Weights of a small GPT-style language model, trained from scratch on English Wikipedia.
Architecture: no biases in attention or MLP, normalized queries and keys.
MLP neurons of a small language model. Each row is named by its layer, matrix (up: input weights) and neuron, and shows model dimensions 0-63. Each number is 128 + 32 x the weight over its row's rms, rounded and kept within 0 to 255.
After each neuron's rows, "fires on" lists the tokens most often at its 100 highest values on Wikipedia text that the model never trained on. A number after a token or word is its count.

L6.up383 [151  97 110 153 132 111 119  98  78 150  91 100 186 121 128  97 153 111 138 163 145 149 187 122 135 110 110 177 124 114 115 104 124 128  94  69 109 116 141 147  65 183 148  81 116  90 123 168 159  87  78  66 142  94 131 137 146 153 155 118 149 162  95 105]
fires on: "g" 27, "id" 15, "if" 13, "." 13, "t" 4, "ure" 4

L3.up122 [174 117 119  97 114 122 107 171 155 138 155 163 129 142  62 100 144 166 143 122 105 129 165 153 101 108 166 171 142 149 133 114  94  70 110  98 113  98 103 149 158 156 148 110 155 207 176 119 110 149 167 124  53 109 161  91 142 130 214 125 150 147  90 112]
fires on: "om" 32, " Com" 15, "ag" 14, "og" 8, "ug" 5, " com" 5

L3.up239 [145 137 170 127 203 135 128 139 116  94  88 178 153 131 126 112 154 161 155 110 135 133 144 131 112 130 202 125 110  50 121 131 120 127  69 156 177  76 126 168 172 157 117 112 105 155 113 147 145 155 115 117 112  40 104  94 102 117 173 118 101 121 131  94]
fires on: "vel" 26, " time" 13, "ife" 7, "ay" 7, "ce" 6, "ide" 6

L6.up76 [125 186 164 131  89  85 138 160  99 121 169 132 114 128 126 116 176  95 144 129 169 144  97 100  84 135 132 131 114  94 123 110 116 152  83 110 127 141 124 120 152 144 180  70 147 121 180  89 140 111  81 151 142 106 100 121 120 116 195 143 150  87 113 182]
fires on: "ed" 63, "ated" 10, "ing" 7, "ate" 4

L3.up308 [ 87 116 186  62 174 125 160 126 158 156 192 149  88 131  82  99 114 133 188 125 133 175 129 162 120 159  87 153 119  99 174 175 101 134 118 173  94 123  94 135 150 164 144 150 152 120 130 118 195 152  83 134 171 136 164 106 112  89 103 115 187 151 114  94]
fires on: " Al" 47, "ur" 25, "w" 21

L3.up296 [109 124  86  47 130 122 170 113 132 141 163  96  63 145 141 109  92 109 144 129 110 140 180 143 147 141 152 154 130 114 171 106 119  98 114 143 136  90 158 125 180 208 156 109 154 134 160 128 164 136  78 123  84 145  46 163  92 119 125 137 180 153 127 113]
fires on: "es." 25, "." 17, " where" 12, "ough" 11, "use" 10

L6.up342 [104  77 105 115 112 179 142 183 118 137 139 119  74 142 116  97 134 132 127 115 159 145 153 111 146 125 107 167 128 114 156 124 184 124 170 131 143  61 171 120  88 115 159  78 190  99 120  82 174 116  74 119  60 172 141 122 156 140 106 117 134 155  67 180]
fires on: "iv" 16, "ann" 11, "inn" 9, "o" 8, "qu" 8

L3.up27 [116 105 115 156  90 116 194 120 126 147 118 101 155 140  96 107 124 131 212 131 172 166 135 110 143 200  68 117 132 181 155 107 136 186 143 122 100 149 118 142 171 126 108 144 122 103 113 101 145 119 136 121 139  52 150 131 131 141 206 170 133  78 152 165]
fires on: "ing" 32, " World" 16, "orth" 11, " South" 7, "ilm" 5, " New" 5

L3.up251 [114 130  92 132 132  82 137 108 100 130 105 134 127 101 111 113  55 157 167 138 107 121 191 138  67 154 159 159 131 126 118  88 116  75 105 146 118 108 115 132 106 144  80 163 112 133 109 146 110 130 180 138 122 125  77 127 162 119 147 118  86 126 120  96]
fires on: " comp" 34, " up" 26, " off" 14, "ollow" 10, "own" 5, " te" 4

L6.up308 [114 148 124 167 131 107 151 119  87 185 111 138 125  80 108 102  93 121 105 110 149 109 106 159  92 143 164 188 119 176  93  99 115 132 118 129 149 114 129  81 181 150 178  91 153 132 113 136 125 126  26  62 133 138 133 171 176 137 108 102 167 108  78 200]
fires on: "t" 31, "it" 19, "an" 9, "le" 8, "g" 8, "o" 7

L6.up93 [102 144 128 136 168 157 163  97 143 121 104 158 189 134 122 112 101 123 172 157 171 126 171 141 124 121 125 124  81 148 137 123 116 153 154 135  77  99  98 142 156 161 131 104 116 113 185 153 205 174 140  95 124 141 107 106  96 120 106 140 118 138  99 117]
fires on: "y" 23, "id" 10, "am" 8, "I" 6, "th" 4, "ay" 4

L3.up43 [135  69 114 122  95 110 158  78 158 107  85  74  97 146  66  89 110 143 153 126 115 108 142 215  98 133  98 112 133 106 148  85 137 183 131 174  91 164 138 129 163 188 160 141 145 139 132 113 151 149 119 150 156  55 140 152 107 151 106  94 150 103 101 165]
fires on: "ical" 51, "ter" 9, "igh" 8, "ime" 4

L3.up223 [ 69 117  93 171 150 161 151  99  92 165 104 117 190 141  90 105 104 137 125 113 129 139  60 178 101 164 128 113 141  92 171  97 139 134 121 132  41 142  86 131 141 118 141 158 161  59 159 125 141 123  90  97 101 153  84 190 170 149  80 117 118 196 115 130]
fires on: " An" 64, "ian" 8, "ish" 8, "erman" 7, " an" 4

L3.up236 [119  66 161 142 127 123 136 130 185 161 127 161 192  87 100 109 123 155 189 140 103 125 149 132 170 212 139  95 108 146 175 105 116 141  87  71  99 124 162 137 142  78 169 160 111  98 131 169 154 132 113 190  86 110 113  99 115  68 120 134 192 154 120 127]
fires on: " al" 72, " Al" 9, " rel" 7, "ch" 6, "l" 5

L3.up275 [152 127  51 110 148 131 142 157 107 169 151 157 153 127 115 115 118 114 112 123 143 166 174 165 134 117 136 181  91 161 101 127  80 111 102 122  73 102 160 145 170 113 152 174 126 144 165 160 142 105 157 135 148 120 132 139 108 119 130 146 174 141 159 110]
fires on: " tra" 26, "out" 15, "oun" 11, " ra" 10, "ous" 9, "us" 6

L3.up358 [ 85  91 160 125 128 139 190 191 115 137 136  87 145 162 123 113  99 105 145 144 128 128  94  92 147 156 107 118  85 129 164 160 137 177  37 153 144 115 159 110 109 125 118 111 170 158  76 159  99 159 139 160 148  96  87 122 146  86 109  87 161 141 118 103]
fires on: "ss" 25, "vi" 19, "fer" 13, "ong" 8, "al" 8, "resent" 7

L3.up374 [121 151  95  73 190 102 123 138 116 181  91  89 125  43 141 109 112 115 149 155 161 158 122 109 141 154 145  83  85 146 124  92  92 131 111 161  96 102 139 109 104 113 144 137 132 128 131 108 171 111  83 122  79  97  87 184  74 189 132  84 141 136 125 110]
fires on: "ver" 58, "ber" 9, "ore" 6, "ile" 5, " time" 4

L6.up258 [161 107 147  66 111 145 161 169 103 108 144 152  34 147  25 119 142 116 125 161 137 152 161  89  85 121 123 147 106  98 125 124 136 124 153 121  99 156 116 156 137 147 128 144 184  92 137  56 162 150 187 139 146 113  75 124 139 123  92 119  84 170 132 123]
fires on: "ar" 26, "ear" 15, "ic" 7, "le" 6

L3.up346 [126 153 149 102 143 137 180  97 145 174 193 148 165 103 106 109 122 190 167 126 149 189 146 116 104 174 140 197 111 127 125  85 150 113  91 142 148  33 120 125 118 126 151 116 156 157 122 161 150 124 108 141 160  61 133 100 137 126 127 104 151  99 118 116]
fires on: " all" 30, "our" 15, " other" 11, "ew" 8, "if" 5, "ther" 5

L3.up378 [113 147 131 150 170  75 154 152 149  86 204 106  79 101 129 115 148 103 134 115 105 117 125 111  83 218 148 117 133 139 130 116  92 178 130  83 171 101 194 123 166 100 182 161  98 123 148  99 145 131 146 116 162  62  51 158 157  88 120 156 170 126 165 138]
fires on: "ers" 31, " under" 11, "ss" 10, "orn" 10, "$" 10, "oth" 8

L3.up361 [124  96  98  88 101  73 151 142 169 137 129  92  88  87  78  99 150 118 170 141 159 130 166 151 175 119 146 108  99 102 203 138 137 130 137 143  95  61 116 114 170 134 174 155 145 116 172  86 126 189 136 114 123 102 139 167 132 107 139 103 135  90 120 139]
fires on: "ly" 44, "ely" 25, " again" 9, "ated" 6, "red" 5, "ied" 5

L6.up298 [120 129 131 138 143 113 132 107 166 123 118 144  97  91 118 110  96 144 117  99 145 122 156 188  95 135 142 153 112 115 141  95 132 113 144 153 136  98 116  99 143 120 177 112 126 113 109 133 187  59 141 175 129 145  99 229 101  72 136 109 154 118 100 171]
fires on: " but" 36, "ou" 16, "ough" 13, "re" 9, "'" 9, "ver" 8

L6.up233 [108  34  74 106 113 102  85 100 174 186 149 109  83 164  96 107  99 134 167 121 166 151 105 123 125 120 139 179 188 128 130 174 131 151 152 138  92 100 172 151 115 161 147 150 151 110 117 144 123 138  61 144 136  96 149 110 148 147 132 162  87 107  87 149]
fires on: "pl" 19, "ur" 15, "or" 13, "old" 6, "l" 5

L6.up212 [119 100 117 101 135 137 170 179 167 131 111 166 122 137 133 107  87 204 184 144 137  88 189 190 137 155 129 136  50 167 135 136  97  97 209 113 154  95 100 149 123 154 113 176 119 124 130 175 138 135 119 171 122  99  75  94 149 110 147 150 148 123 114 203]
fires on: "p" 51, "act" 17, "h" 10, "'" 5, "art" 4

L6.up82 [114 109 146  74  95 168 120 155 153  96 101 166 181 110 121  89 109 174 106 159 162 153  54 163 167 154 139 172 139 112 143 130 100 135 151 123 137 125 111 173 119 116 157 156 124 140 169 105  78 116  71  83  78 122 135 136  95 156 160 146 153 149 100 132]
fires on: "d" 21, " d" 9, "m" 7, "st" 6, "id" 6, " p" 5

L3.up432 [152  95 119 126 176 164 114 132 118  80 106 118 180  92  99 111  70 212  89 113 170 145 144 128  93 146 112 123  88 140  92 148  85  86 190 149 107 133 113 105 159 146 157 101 184 137 116 117 131  72  76 147 179 129 124 147 176 156 134 130  93 110 131 112]
fires on: "he" 28, "and" 10, "che" 9, "ley" 8, "ire" 8

L3.up6 [147 149 113 121 195 101 118 153 160 108 194 129 150  95 152  92 173 124 162  94 178 146 100 153 114 157 159 183 168 139 185 128  80 123 118 194 150 155 112 144 100 124 112  59 188 104 162  83 136 184 147  65 124 131 127 117 138 171 118 116  77 102  92 136]
fires on: "I" 28, "up" 15, "E" 5, "T" 5, "B" 5, "A" 5